MLP neurons of a small language model. Each row is named by its layer, matrix (gate and up: input weights; down: output weights) and neuron, and shows model dimensions 32-159. Each number is 128 + 24 x the weight over its row's rms, rounded and kept within 0 to 255. Numbers have three digits each. A neuron's up and down rows have the sign that makes its largest values positive.
After each neuron's rows, "fires in" lists the words (lower case) most often at its 100 highest values on Wikipedia text that the model never trained on.

L6.gate328:135141098102135143139140126114109079115148135087130125119112097127108079148124108125158124161139116148141157094145123124107131161107107116149087138080131122107115080116133123136152146143104133156119125139138102129141128109117149074100134159126148118084154141093145085128111110117135148106119142147179127119070158163159134157149104101083134152092153140113135158157123137119125141157120
L6.up328:136141154144117094154136116156141110151138169100099107127141133147128103156132116158136188140102133145112139110187108136151154138133122092140135117126146135144106158143155127145145087118146180143143111121135133113088089128130166162157144153144117149092135130107094119136125139115076129138085116160154169141140133151159130112112130164160170139115125088136142118154159122157128116148154
L6.down328:120140102090121125104135077169145122096150168119139120120102099156096120153102085161129090125109096142124158124103146134127150118167107108150153154121132158127131154100169147133151101150102138139117158129103126166121152156142146167120178117073119125151123143114156118144101091116126129103104127129123144131153120057089117131146146124098115103153112118135120129148141165114097117110113
fires in: "in", "at", "atomic", "everything", "athens", "third"

L5.gate359:119108125125137126136165127133159099135148105104156137141136109106115152129144136063110147135129168108111127105121158097133119106113134122152125128137132143153100140149112107156133127118144146162121141150183131129102146128143129157113139131085127140087168152134114132139101122130096141130097117170139110116159133083182128137131148080148142132119120145130111182143133121134172128166152
L5.up359:108147123111122146120120151133118122094127129137130140126118168125204192101138123124071111169160113128127127155108160111121136122110121124128110103160140120118138105132104136120086141138130148120132151117142135129072145138097142149139144170146113126132165125113134127124077118102096115167130110139103111152153093066142117139109172104113142116138107157147196147128103136113108127120105
L5.down359:130089085151154145137118115112146100160121155088153083103123122124169139147136105104155143133122150095147127112110111084136147174146114119165117133136172141144119167104083129150154135119131118144164168134132142160059147142122133171121137146112132121104160194140113079145083109176136099093147160136126096119149099090138138143128119127106134119126134177087114160136132133118155137099153
fires in: "at", "during", "by", "in", "despite"

L6.gate132:118129082122148140120133147136110128104167102144131152118157144106128145150124143136144117145167136093156101118132115115109149126112153143116146121116109114104122119086119149147137185135157104164123188136131123111171157109115109135109175080107152160109091142093132166171098143118127128176119138123111150151105133172179124084143169133147117130141095172106095139138119119138096114135132
L6.up132:130145102100094129143099115147134124155143133120146130165121158141139090165142135123137124125120115130124084177152146114142142082094139136132119089110106105131108154134109145139161152104094141144124119122145136105151178105102128197125119161116150100162123142110094115146156148132137134139111118112090145102150135127169116060128145131158139110144128159128155134112103137149111158144137
L6.down132:092143113127079122134099049127125114170119125120152116139139152154076148162158120144140112102135082105094109133078129133158092120179169150145138120069138155149112155121083153088144117127118164103138133123111111140113164126130087124145143165094167112141112118105115156116125133117142118123116154115150097120121122174153137106125112135137121095123160123130113136106145120160096130125128
fires in: "his", "her", "own", "s"

L6.gate172:142097134128138116147122115145125147121138153122143114108106134168114127154107112115097078121161142146159150156149099147107115106143142090071078113191104093116129160134163141102142089164125116140101129145121124149119137082153152101131144152165115156092108152072102112143129125160120122152156130115144156087119164162136120137098120168173159104126130136177110170120143109157122152105119
L6.up172:152155147133153120146112148106150101133119083108147126133141136128145108147100163121172101154170112099097115132115116133084138166151082086142100107099104114116155137165092119159114107108163137091126146146109147120113152120108149141155128093080144067154147102154107153145127117106180139097116108200129147155177122094151132084120118126142109155137132125128126138118127098132131143153127
L6.down172:083153162133146103160131112138110130095118130131109133151140136112152135146109141142126169117117110143152082157113096121191104133155135131129142135105111144169135126103077181118115156146181125110068138101141130129187144162108096120142137132110175133133138117125112181116200132157118087124109140167117102110131147147105124139137129123125128149119118137093107084126115137138142092113121
fires in: "the", "which", "and", "his", "because", "where"

L2.gate21:122119138130163088136122112108142099122076129119134147141067145124098058144149128096114150143075109124133114137117135128180154118141126152112126134094140115106119131148149112134145165184098129123121109120140163180097116126085173143149113146097084150124110122094092144079123125155086127099147136148098155125123198141106102137120129076103109104166117141135112123148136103149152156112103
L2.up21:095097118121128132132116164129120138122101152126121135151127136107080112165144145134102071112090115118115147155122177095128080186131179132153125131157154120134174126105129118111105144150140133115156153083125174102145137087081121116130121151127139102166160107126110139134129149149111101126151160140131133171135149122135130133151114128112106130160108115093142083125187094114125106138094
L2.down21:104095086145105147128118129150123118166144154135084088105146052109112108113153114117099116101154207126144103124121167136077109131116159120141085133105145165124135127100092095132084126128092126144149127141099134112145103127116136154140150087091184129144159139129146097140130122143139128128141149139155113106160064067101105072127100163130106128154114107129096145126145141130128138121147
fires in: "he", "these", "it", "other", "most", "history"

L2.gate81:109129110098136127173157122155058147138146154130152152098107123143144146142143105140130117125106160126159147157069128144145116132127135128134126103126149144132152102123121114126089141148121167124128155135108147114176132090118149118160172148077149108137140146108102152123120146174113074106144122142105125116178124152118164125116166127103120099132126118117177160164140116129121118052116
L2.up81:128131100148134110132122125210134097153130108143152138072115153141135132125113106160142163152118133138162117124174136147115156121152148121127120119081130133146126137099123176128090141142152120135069125136144102109130154129136040132157112079099110133120139151108090128124133137143118137169164127137174143139076105136111120132140111111162119102095127121103137137147125121113115151107160
L2.down81:144122135181184147124113151114140116127145140109104123147144132112128142141152153125179150123156085112125148139094124161109122139143114168124086086086104111123168126091106114135121101151140132092115142141139119085140123100119124127121114114146066186141112128116080154141118135121137114124156105119146167173091138120139131115145106136174133152144119112084181141131118117135103132107145
fires in: "he", "she", "his"

L5.gate234:113130061109129140100119130121130124146162102115116139144146142134163148140134145137125137148125123102164131121117113127197131137122189158132120079142155135110147083115140141151119096093116166126084148120189166146107081142161124162127076128140143126132120121138098139168135184139126103139120135167153150169117122125130140067122085124145165130131110133152153111191100126116100136130152
L5.up234:114142145175129144118132107109101119118112123122176127108156135107091142161171093140111143137097136096149124124090138097159132083106151158161103137136133123147181104076107091140142167152108121165112144112108152123120115118120149130123170129120133117125198136089132153119129157147118128146157125143106103141130141082172118058098144163115135125144111131132126162151140130147138093139151
L5.down234:143139084132171178151109113095144112117127132179149140111165158142127132095136145143117080138157184132126141103138127103115123151155154160172146173104132140166127121112099123128133118105131147082105166109129111127115179147106121172144105126137115138145131107135118122174111135131115131149078159138124143138147134103105164130083127122108123132135081138130116167125111127131135085150141
fires in: "was", "for", "also", "began", "she", "is"

L3.gate263:117172093158135118121133150135077128124144133158124135135116147160081159126087089106176157108108109103149151149151140127194150153177092106090081113132099132090119148124150134133155119138138076125116178097117155158159135112117131166117152112107148113171125115120128168139192130140152085137149130168131122152086115110130144107090102126129116163114103113143107113150114126123111091132080
L3.up263:143168126123149101138125167150073134120125130136131108140140118152108156115077136121170131102129153094170169087118158135177120144124134148096058102129136167092114113145149131151140138142150101104127134069111149176165138138156134157141133084127123075158083133079147145170144141128163123152133090153121136172117117095123177102122141121136128155106109147133129143146137115157109103143104
L3.down263:185137097158130126134131136094106110171161113146120141147138172147114104122119152141117157123097130139149155126116151096111173096086090124112113127127101127118148152150177126146147145128077118107152169150126176126183136133127110117094155114168146112109151134116160113132121084158191113107153163095139154139104112154129134109102107139159107147087139126145126124162089139116100111114144
fires in: "which", "song", "company", "club", "film"

L5.gate273:144149087144168117103156187140087125143132087140115128115168138123107095121128140157079136077130132123138155112149115088135145156122138145077107154118179115139126165164164184177097120145145123149117144085137135126146090119102119080146121117093119138131096135131121151131149095153121100119086085156108175165156143132165114124102131137141082132127154117137138110088116126130116134132174
L5.up273:170148129114117139068177176138148145101131126114123110113187127148160116161108171131127129140129125079105151128144132132109134104113141140090111167135122124137131137127162123129125097179121121164138175081044142136156126126133125130140126130157116141129075138132139132190144092156131124138115126160120177117112142146131153125127171159123123102117169143118142130089133106139148162135162
L5.down273:128129175144084119088130092161143122102119123071162124164141145176156129172088144098081132118161118093096103106116114151120100106088105117167104125154129118091142118114135086095144114111101132118150120146126151143104150142084129106150171104123148134130119147168140116120133132117108132155168147145140143105092113103145159118152120120127116111153151109142114091136133109107146122119134
fires in: "which", "that", "there"

L2.gate316:105133115146162112135130130116128108118116115155120102140161114129094135101104137118133118140166134089125145095123133109093157158093127102100120126103115144115152150185118150149158100159108123122098103118104127116145117112109121081103116143127113142110113202130122113140146161135143106098154125151115125130066152080099139113126147107159154126144121083141118087140137123103143073125131
L2.up316:188121089177132130156194115116116139116129107101148122135150155122123110122138142107129072148145143145124213090067124159139101100093116098139142124109122156100160180160131136190142130155157142102148140137127133151169123088152131099099135126116119060135135149120112143146143165146129141135147133143132122200155156128084179125117157148127143130134101145133101091134131138141158114103141
L2.down316:150148148169130145118137097146153126153138097132144103107129159146155131103101156134134157105121138124099150126080165189139109144138122146155111123144129127129127173142149109138108131125150170127166112151120157100138141139152104134147143148115104087151142139107158174148088129195142135139116093118119093198125173129122148123194141142142113136144169134130140148111161077134120105095169
fires in: "that", "philosophy", "scene", "entry"

L2.gate178:107159138124128120108151118168116102095135072125130138144131141147156105093123096098160154125098113175162159073132082099150093114110094120140165142083136100110140115149154164182145168133094129152143137125115128151113147136148165135175119133091151104086174147081121139161127116096149078128121148104121133144155091113148119083141132139136103113127189126104126151149133069122108134145170
L2.up178:130149141136125159139095148109086084168159136122139115103119124115167115109112120086149133114119109129166157083152098114105143143106152109182083127130152094105141140146115152113118118175135112125116114098149122111152114100087139135142132148135148142118108089142113163136139152117166133198125137147107113148137148089140140110167137140086101140144127145148130146123104096099110121130107
L2.down178:092111151135146173164114147093101158157142130105139127140137113131127127121124087106113110089146099100125153108086108135135113133121174167116115134078133134139101150117123162167116124131113114154105072154174100127128125117117103165123148093085112116133139110111133114116109118156127094124156103122103131165087115108081114133114143101124051137176124156131094135129125113143117150158170
fires in: "which", "first"

L2.gate209:104126114108119157080119129094092121123146123106119152090131078137139111158170129050117117149109153095154108145127127131152143090155110138171126101135166107107109108142078142119117101125103145157138125114059104155125108168097131158133141154129137131127169109149105134125102138123134152177146144137165127096127098113112098116141099112109137131083105078096116173153115098131078149110147
L2.up209:121127119125130130119123120150091113136140119084135148128158137136107148124130141081122144168138133109165152139118125161148126062118142128142112055135148102097127087108147130104113122176102159165163133125126110162135093149100118154151148172122166124143114121111095144150142120125140137186157109098116097139134117136113098119121118138098157148111121112071124155146120087120074125118131
L2.down209:098125141122137167153131109140126101148135113161095108152145142071106171125156132089118127131144161154124105140137137101140083138054140115129117093123112121076123137163148126113120074138126135130115156185133110128132189156106115128142154131096103110121104153128102145117099134099066118141123145139154107129189131105101094177085127106096106131119136147139098151099111157170123105116104
fires in: "in", "at", "by"

L5.gate92:122128153103139106100115110128113183127152085133111083119128143123131129130134149151156135134146137152123144136153157105119108119130107129111109130122182100125130146160122097124151121124153090124155128084135114103096118124078136139130148109109159174138112087114086172148121153110116128107103108132136175096152120117099119106096157090135129115164111121127142135145170109111135103136115
L5.up92:101122130136119089137107140153129126086122150144155115118114141105119149138115104103139131156104158113162106142114066161134153147160164098114111083091114066133090112146138130097130140133140164102138090117103119140130133091152136108100137108151141155112146153149136168113141152138096156136116143132089100148112132113145154105112161128117083139120146140164114142111137162098088091089131
L5.down92:140126133170126116124144095100129179113109169117128144173112152131104097151097137107162139082120094149118113146093118124136115116148174106094100133144126099155150165133139119143122113125113153113080098129155102114122128116117109135179102142125165134132133126103161162129153126154128148082132131146143169117133147144118164136168112139172112109119114094120165141121142119158131164142134
fires in: "of", "some", "many", "few"

L2.gate15:145144115137165137175133116150102110144147149133116162121123167118085159123145108137114122143089131114154187082149167129105106128123152126150084109143131119146161140160175170129135073143111127121107133100186130136080124097119105109098102143104143124122130139062132179123168184151147102185150101141108139145141106114141103106122141097123091124122129150163108137080099106119109162132110
L2.up15:091125152154149120146107144131094114156129133126150176145149154184091137168151133121154142138124103111165145087161168101132100131105120132149115084151116137130156107125169149139124126137136114145117119080136168169131135131084103124105177148172109143113152149106155144188188116139091109138140083132100153158128140112101131109103112115151148110111145121139134122126136096107081131140122
L2.down15:106159141138099122133146126127113128091114160164106140111157172168162093144147141065112119120099106105140161151126072137131134114148142140100121145128167092129086105125182085139156130190120139137132113126091150066143161099120119097147136100133159125150121097132143120162058117124135131135130159129117166126147140172113143129132148169141119157118150136128176125141155097146124108125163
fires in: "it", "which", "some"

L4.gate85:106121123092096168095068137127128121154111126142109179113080126163139154137091147129137134107121115126131108093119197123104129126116117124132089137139165144143134149145163119111173106129165151109114176114122142117098157103140142134151148105079155153104118120095138119126144129165126112121160128123136121117132126111129115124197101138169109111188115112110080133133134115119134151147085
L4.up85:168117132116176097158143070168143097126113131117063133141091132126122146135124158135098119127129131111122145100119119116160132098120132137121177158079121164163107148169097172155126118163112117126129144138120124128125136153151091124148129084110131116102094125109093155149115138111134079159111121112145121153133144131140107112162077137129140135166116154128138121100190122190156184129152
L4.down85:154167122100177119131147103124106106105116115185113119127135136125133179112121130106110139136141147089129138092123128135100131136117117126113110175098144153180128193124124081141117092152139109069112139089112078108101127163128128070154083099132145164137139157161154104115130135147121120140131153118145134169151163120123087089142099151104135096122123171101116125091145115142129134100166
fires in: "with", "a", "the", "its", "these", "other"

L2.gate163:106087096111143140162117150149120118135103166128123164122124132148140140125133120178089125089139082103099103125111130124146098121103158123129144123151127110138160139111120101116131132159153141086072129099135173140125131087115141152119131142145137115106139117178123144115135111152108082133188130086135113179127126129146155119096097098119096159136096103163115085161116109136115145109101
L2.up163:124116125159155107132155100143136130095151141123091130159118114107130135101109178148128127148118069148159098166136122156152116088115163099154148113125114105123172160119118112176115120116100160110119113116118088132118155146132137132136147123104136127163135133180127162110143112199136129165127097087121149130140160131113157113131160087152124135109103107130132151111102101166120113156116
L2.down163:134104138150105161106114120135125133106140153117105141108149120134094113123129128134120131165140124138138094143138109114091167121142124178129125148134132119149122136140081133169097128103154139120103139126109099146122160133146136136124182152136153142167059132126069113151157159142142123150088126092110096170114177127128092103064152170134130128144147153100120155126119109146153109152139
fires in: "he", "she", "his", "despite"

L2.gate59:154155124167138097149124133156106138144161108116128175132142156092116154162124113137133179155108165126142133121153144119186106081167111146115135132124117100125117141114130115106114112136088111133111131093129068117144110119192160126134120113092118137066151138142146106111144129136090139128121128150141120125127086116136146128110140120181118151146120137130148169125152140125151146124133
L2.up59:147141108135148129123128132163144107107177118137145157091151123138124119155115081119213134105117132143150151116161114128139154106105122151117131132128136126096064128146149130122119127121103095154122090087140142155168162141106147120126132125145113143111146134118105165150109120128135098151144109150151128073108118118154160105114106148097127129142141136105123137150121106067096151081105
L2.down59:142149196113091124124098098119131122144082105108137153168144144155126185178131124145114165121116167128108141140154172149153129147144117158102147117121134120171141130128134129123144124084121143128156133111140110135124097092150145155157127123144130126106087134126146139167163133141135175089104125122158121143103103149121142146097169116162103133141148108092163076107141073199139128117125
fires in: "first", "following", "theory", "rest", "latter", "time"

L5.gate334:111101135116112130105129125107141166107147112114155102112172126103105178147120122105149110092146129143131152129112134127124154107152083115127153148144170126121193103131130149111101085156135130111104138091139163146143133130169108188121134139147120124130110154133126125103163107121099152103159114113124106163109146098130133128090153127085154174106166105140122152154086123109120122137129
L5.up334:076123123124141146116140134124155103140113091116099102146137144087149153137103168122110135137111108123110102149092127051158128131131117142190152162128110108096162116131078142115111147140101100143100140129122099099101115130137149121172124086116130112111148142180122144143116123116130179133124112135146109140171066149151132145123161142151106120121136122141126135154100145148134127107141
L5.down334:114133124150149100163124141166129169107090129128146138142103135165157110125139166149126100186123037172101125146110154123132086160139109136127152121114101161123077124100160151130131104123104127091160106098129107139123166123118155129129167147143174099097106109138121152163088111160120135126132136102128162094136104118146155123149126133080115109102115152128153133135109157115132163123136
fires in: "as", "of"

L5.gate183:128104169072109092121110110141097146106093115133102150136115097112151134142122088101151133111124133120157077081142144150154114148155111153153128136117130137101112109130142138170150102141103115163121136127119132110134140127133182170112112084127161173120116148105099151165133086160095137143127126146076129157138127129115148086123099171131121122156115090159137094098148121118095159122115
L5.up183:185108122103153135161147167141115135116148080138103159128196153173119146130108128160083145138106131136127154124140105135167114141097164156130114112138161089145139182157139159123117128132134118086098145094120130139116115089081063093153181145116123132119105133135140091149133160151123091158158107143103129111129098176116104129115132155119115132168100119124147094096174093160114148091111
L5.down183:146102096078135138145126142120162114137137089127133080096153117114146077134123101119132109148094086123138159140112144133112102109102111133158159136132131119111177117146125094102157144105154123129136118116150164154117150164141104142091108161120113159088142141124095069114124140101137129082071170136107093101136121157120164104170148159147096115080116148138113137119186144084145158110161
fires in: "most", "more", "which", "other", "intestinibacter", "mostly"

L3.gate232:142117112157135116121104151162156148124162098144117187128130125137140091161121093120125130137115105174163100092127116148139120165096149123108108123115153106154101138134187197153130117155115099122133119138136119145125083161108154072108171107107111107144167133127112147135163121116152129119138080127155112129148167151110119167113110109113127113138109177134134123091159108113109175141106
L3.up232:106141130105143176096132147128148066122079130096130142110103158128112119125149143104093087091138140115102085119114113126126128115112127167130142112160128145112194108161109097127105171125134141120138185140088132138155131092127142151126144126131132136117111127104103126113093196113110109163085169136095142096128186107129130163122125147110118154121137121111127093173171133137140108078122
L3.down232:176128115107159114124114124106165108129126151153180105113136137100161123138106095110143105151097140113168097115113109129125118169134138141108116126131088097080120147161165146122114119137108103145122183122178112100100128115120148162122159148110120121163149132113095122138111135157107147150138208124108136109135146159101134120104074150130137136153170106124148139116163081152112116125117
fires in: "he", "as", "however"

L2.gate231:167152137110114151155124175120081120126113163159132136178143102144159090133143121094139108121109078149173109101129145082121117137147126148156106145133131151159132127136150129148130143097148148095129149094121123198170131109122150150151132154123109108087123100127113123140113143110158129170152132129109185127121140117131103141109111143126070110177125132130099115121138096144135175114137
L2.up231:173145126129130076142138143144113118114126127125113133171125115118145118115132116097127115100100108100145171131119154102110094117121161120081112171102131121152114176154134163155095128138111119146140117090114072138148145133146141164123106117121135120105110099128122123117162137146131097146119104133108158112127123177079123113124107125124126135145155096116121118111165129191129131121178
L2.down231:156123111153146081118161109168139145124130119107098115158111109098092110118145117152120134126146118094104158154172133097108136117111134140114119159098113110162098127125127137101097133114110126143099118104107085085090143102101127126089120106139177108146129160174154128103107109122139083072133080139109160089106141162107134136144169117130138144132127134105148147115108158200153100154174
fires in: "which", "2nd", "not", "1st"

L6.gate252:124150087176132107113128131151143126108122146149131143139129134131169133120132113119103096155173162141092110152092104135158092125087134155089111123143122173127157142107144141129132169166094092125099115080137083135093126126184104121078119126131107164126155140084138179131144138128136153117157107119140099103119142142110162137139129130131133115129171131154122133118161121089124155099097
L6.up252:126115124126176158143128054132109153139178096136139102157108177152091116122099084116134125132137084109139073089098148098092121114138125083139094125107131112129168146133113169171123121141113137093144098168174150143104127123140085098126144107184127116125120153099126131135133195147092103131169089125122118120126152152123115123127159147147161138133123102169126118168107122125126095112111
L6.down252:178117195138137144080124094106086126141071112097112124084157137137118106140122141140096138085149091151119131128153132135101147129071122132118120111117145145098154105096130097123104111124107130120161145131116149129131147123136090128103189132112176123133136106145184097135122135146135113112146157114154137113116095143137132154137131170125052140132124112120113119128107132141128106102144
fires in: "be", "been", "both", "being", "was", "is"

L6.gate160:104138123146144123113145140127180106167121103155148127146082171122100130137098089119150115138133127142117109142128164131130090126153181116137119124131149119105152149150142137113140118133122148181174146117128108103129126103110137121160134140137128130128131089145128158128114123121081113153115139138139101124111127057143138116108123106131140101145148154124119107145179079206147106138121
L6.up160:102153137086160113131128152180130129151160112096129163090090096139111141170128130101142117126128179126114146170127112141117170171126145166153138100118174111161131123145141158087116128138128142094128117098132142143099141148107129115115097127122114126123130115171100090121142104126107091111120141122079142138123118117131139155096099123134138130131160068147157131178122100124132143136082
L6.down160:150119135163113125106105097058143148161145153154129119172092133135133117117131132104147065110159127116134169118123104152172068061137170103121115133131123110126158119096121136115198115100123173167131130115180109116111134134156148184183156147152182111126122128102139114135117118084121097162134136164141124140142148142121145158161130100128101119133165149129105113144138142139091154090136
fires in: "on", "in", "during", "for"

L2.gate198:124144159151130140138120207156085127101152128125114122139148089179123148145108077137132148117101149118139123133118130099162158119142159155126104119110145112106111142135154139116153145171135134099120142094118146163142142104108132111119127103098128101127110168079145150120137166143096143098115163137176134135088114125096154114116142171164131172141126103173173118150131087115153128108142
L2.up198:135146151136075128114092198099138119119184143123111095182125104134179152167113148120142138118148111142134100164105099145122119149105173142095101126137098107107126124126158125121133129106090166149130106160117125167110148136146154152118100110157127185108083124103137122113154147116105142110145124117119157131121093129153157122131131166136127132159134136142135133131104114136142115121115
L2.down198:131085138079120111099139117123140116115134086114183144157122102146157120138144153169111105103131125132114135113146132147125104141106162126152146161102086161131104103116119147100109145100143097133097141147108094114112126131135129174100099125120112128115110132160131089087149145155105169110103152126102087108124121193159105103109166120142116140151116144085125101106127130159115118113116
fires in: "first", "top", "year"

L4.gate341:104118142150115154111125154126146140179118121139107123162126101117091150107142159096160136127106161109052137102095088125156153165113166130142150115129139156115145096103101116125099157125172130122164125100121129120140156075117083145156135118172097163139123110129144099158129118127095099089148115104135122128136126100121161165110140151164101137112158119106140165162171104088117124111147
L4.up341:149171155124127162114116123149145132155119145146111151132106094111059093101160098125157157142150095146086159131105131125106113171112147140142113110127154142127144129104109149132142171078123178094153124159125163164120134102130137122114074150129120149151114102124133140106127106145127172113138140127142135127120145152092149147083156134139113104138159138079135158190140135106158127090133
L4.down341:159150193145121110117132112153137148099114135150140129170132138099144157141110135166104109140142119153132091118140075128129122112111141129165109114169091126111103138136162110106116099143107135154104145152122148137094146136113145135117165190099145107156102099126088113148121106155149132121147130144148130093128146171170131085098143141134132155096079133125119091093140125121137137175182
fires in: "of", "manuel"

L4.gate273:125173090103166162181122106143124157123128145165134147083101087109150101138159141122126100114132134148135111084095146118123124149097169103137165142157100136171126139129135135095123139123112113157095136144123095110113124086133132126113179113129092162128112173086135124150126169064104116153138125138114101076112131154131101169090083167114157135107147143144118094122143096137116161134146
L4.up273:147096136178105156152111140119110125097125124137139152178109118069128172127120135166150204125143139105141111143133117142106097143116133102102165088124113091107142135118156132189048111097101128132123137119133113155138114138140136156137167083117150147168120158095118148145067140090145126128104111134106194141152136135080154120145126101160126105122098155154153125182107117163124126103120
L4.down273:109128144129148156148083082096165155108137125109133124076123148112113113109129122097171153139112177127126123108110116121139121146155126089138118104147153093136125099097152136113121156128123130091120115082137135119153136083149131083134075106134101130174140083137087109111113157141149153104149081136161145130098145179083153125141121150079140095129123140128168156104136112148085172162138
fires in: "he", "she", "his"

L6.gate180:147106078093166133122163143090123117116144108104143146122128156095124125157140126117142123127136149081130108142071165120126130136129145126102140100153170146093116148086138174115148163125090104155121116136158088115149111149122151103119122162092151080116156167115123172125148182144143090135142116138129116110125117101134094153117118143179120112120130153187101159116083108156146157114142
L6.up180:169125062155120155117135181167120133137180105104158116119147130106150091108135139108118139163136136155131157134156172096098097135156146129111131107123122145145114092119091108149157144140141142138146128150132124121136127154106117117137102136118150093075144138150161140175079140148124154143117156169123140069129151119130153145119095125152123120152109115160143116127139102126110143127136
L6.down180:129145114146089119074154136128141092169096134119137125113145155135138141098167115100157104155137181137136141105139160166136133124141119197149131127105143128135123087153111122151146185153124103130159112123128108153121137138118129123094136110114096129112158121161129153128092151144099113120133123109114144142082141124113127143129139071146162111148153141159085172134083132116122114088092
fires in: "on", "of"

L5.gate33:126159102171149114111090105170127154118152156062112133129128119147171136138157132131171134109097132146142156141065108155114153150152088075127121129148102136108124169092115167121139144115113097120146148139172097143143128132135138142123121138111117104101152133087101144148132146130117184146116143144143151145159134137134133140148093132155131127168136112099129104182143113152119104099135
L5.up33:160139115093152128140155105118121145137087107136149146101153135143138131131102151128131105104141189124139108092101145091123154118083081123171110080102100089135150141103121107155103167122134158159146132101138166105107156135133116106138163122136155132078131105107142151157108124142103102141112105123130114134119119153113134105112082108106121153160064166127122085089094105170114100166157
L5.down33:102122141145130122141120097076117149093102154128133096079118105098093147165096095159160112154163137138075147104089100153152144138075146132156135129141151151126152122082078170112184148118101148155135130149147111137147138129120105107179133111151124104146129120146080139108072131110155121171104140157133101111115103197105115156131107129110160105136152171117117140138077123118153108125087
fires in: "in", "after", "of", "first"

L4.gate232:198119092108156123130126094148123141114181128137124142097141146132130100137170058152133134119108118122105143166154135139105114124159130138109148074091174136160123109115156141150070143108128110090117147113125132127134106110154109108126121145124140100149151156148130081125123135142106112124119132147127152102157098130146124082120060114095146146134119152097126109148102147147123158100157
L4.up232:142131049107134149154114115153131148131079108166136123128148115159125151138154129093113124123118145167174093135129101126158076147122120159093137110150144106109120124135129106125143153112156163125131143107106121100154137122179139110135172125131117122131111134150103178156110150137122151137118127110130159110148063123134094142128125181136112131130156130138108108186132153146086078093114
L4.down232:160140139179131144138109144149102097103110127122129113117169143152100119123132085123153113082126127127129156095161109094096115145131135121109092115152134088130157114173126130169120132109098121119114159143089125133091094135127155133120155127150149147133140139096075156152148121093091141123136147123141146107130117146148112160088147101123104132155148138110092090164148146149130124114140
fires in: "of", "with", "to", "alongside", "featured", "included"

L2.gate313:140103118104139145115152167160125108113144150111114135124118088124100119106142165135126095126090063098110141119132143109145116111152143134134137136143152098178160142162099161122134143155145168131161121090149167123153125087153132105109139125066168123102136091140124153120115181147117114150154164125137126170137107120127128125128101108142137143127115127147120147114105098131122158147127
L2.up313:132091144100140158102168120116171118152165144127097124086160150122136147118131177098133120143126098097145164130155093138090126125104117128121112099144144086131142158133119158086137132169103168103120077119075119151113114080147123137123108140072144105113138091110143135112111119060131093127130110139126089113141134120107167149132131110132114188114113087148106136162111129116149126104123
L2.down313:075128082128130142092116155139105125125148136119115148160127138132118122119152126128114076131104168153131130076134132129155107119121088118141120136169095174125092149145131119123110111093115119146141203130151111122095148153120139131080132129134093113102111145145100144102137138144100095102151143153113130152179167152159112095125104112122125123142143106116133149104141105142143132101094
fires in: "in", "on", "for", "with", "withdrew"

L6.gate283:128128119147129143130143143074120118174141127107087134128111122131164138142146137160148116129128148149164093150122086110158138152165132150145133162128132110135152135116114133128118183125133130121080151142101124120126120099101136142163099083144069120142132107131112141130121167101163128145107117172149159176145126116126131085107117106145144140148122099095120170167132135103106087151108
L6.up283:132169131148165073127153097113101152158100145152094124145098159136124151153139155140146107128147098123127104160116108137129141114111102180119078136056131143127190076131097140140110121129111161146154153088133090098082121144127118156138125120106106150173090128125169132124114123080154118118076161108133154091153133114105161106096122136153126129124105129152112129124090128133106129140112
L6.down283:120157103141168126144090093132111116121149113168108132140146158130106102136167106092120113170165196146146144160112150116126131137134141147124165087138117137120131099103134118109099120116140146148185113139123135141159130143137140118127096118118188117118078120136138167129128136111148101119090133127155098165132126100090135130152077138145151118115145139126127136123158095127170120115119
fires in: "his", "was", "is"

L5.gate238:128109100168110146133116131078129086143127111133102173151132114151126124122141110139148108121147140147114132146102167156131120119123150142101140098096147142129137131136103120146127077115140140119176136143103139105126112088124136140114092136123145211071165140163092138126126158140116151128150114139114137176068126126142158128145153123167111153088103125100123142154101155123163126141128
L5.up238:123134087168105097183116142075173154127156116128177124142109156131160139104141145126121094161131172130147111132081188151104085122099129125143123132107204123103162124114143115089131122102130091096143139147134139127108109101112168183134104159104113118113141130152111138162152149117143129167147132099100115113093129114077102129134086125134137124131145153163151115173114126136144111140133
L5.down238:129099113083119142105120143142107107168141152114139155148108160154103136101105150094149166109159114119126093088122126133146130167169090131113118115127121140098136170115153177145155164124118134123110130090140125105124102138127096140145097129212126141136155154152109158090101161137156127164149143137183137162124120150147080137131128138107086131102118148148143134145113136138106106131153
fires in: "of", "among"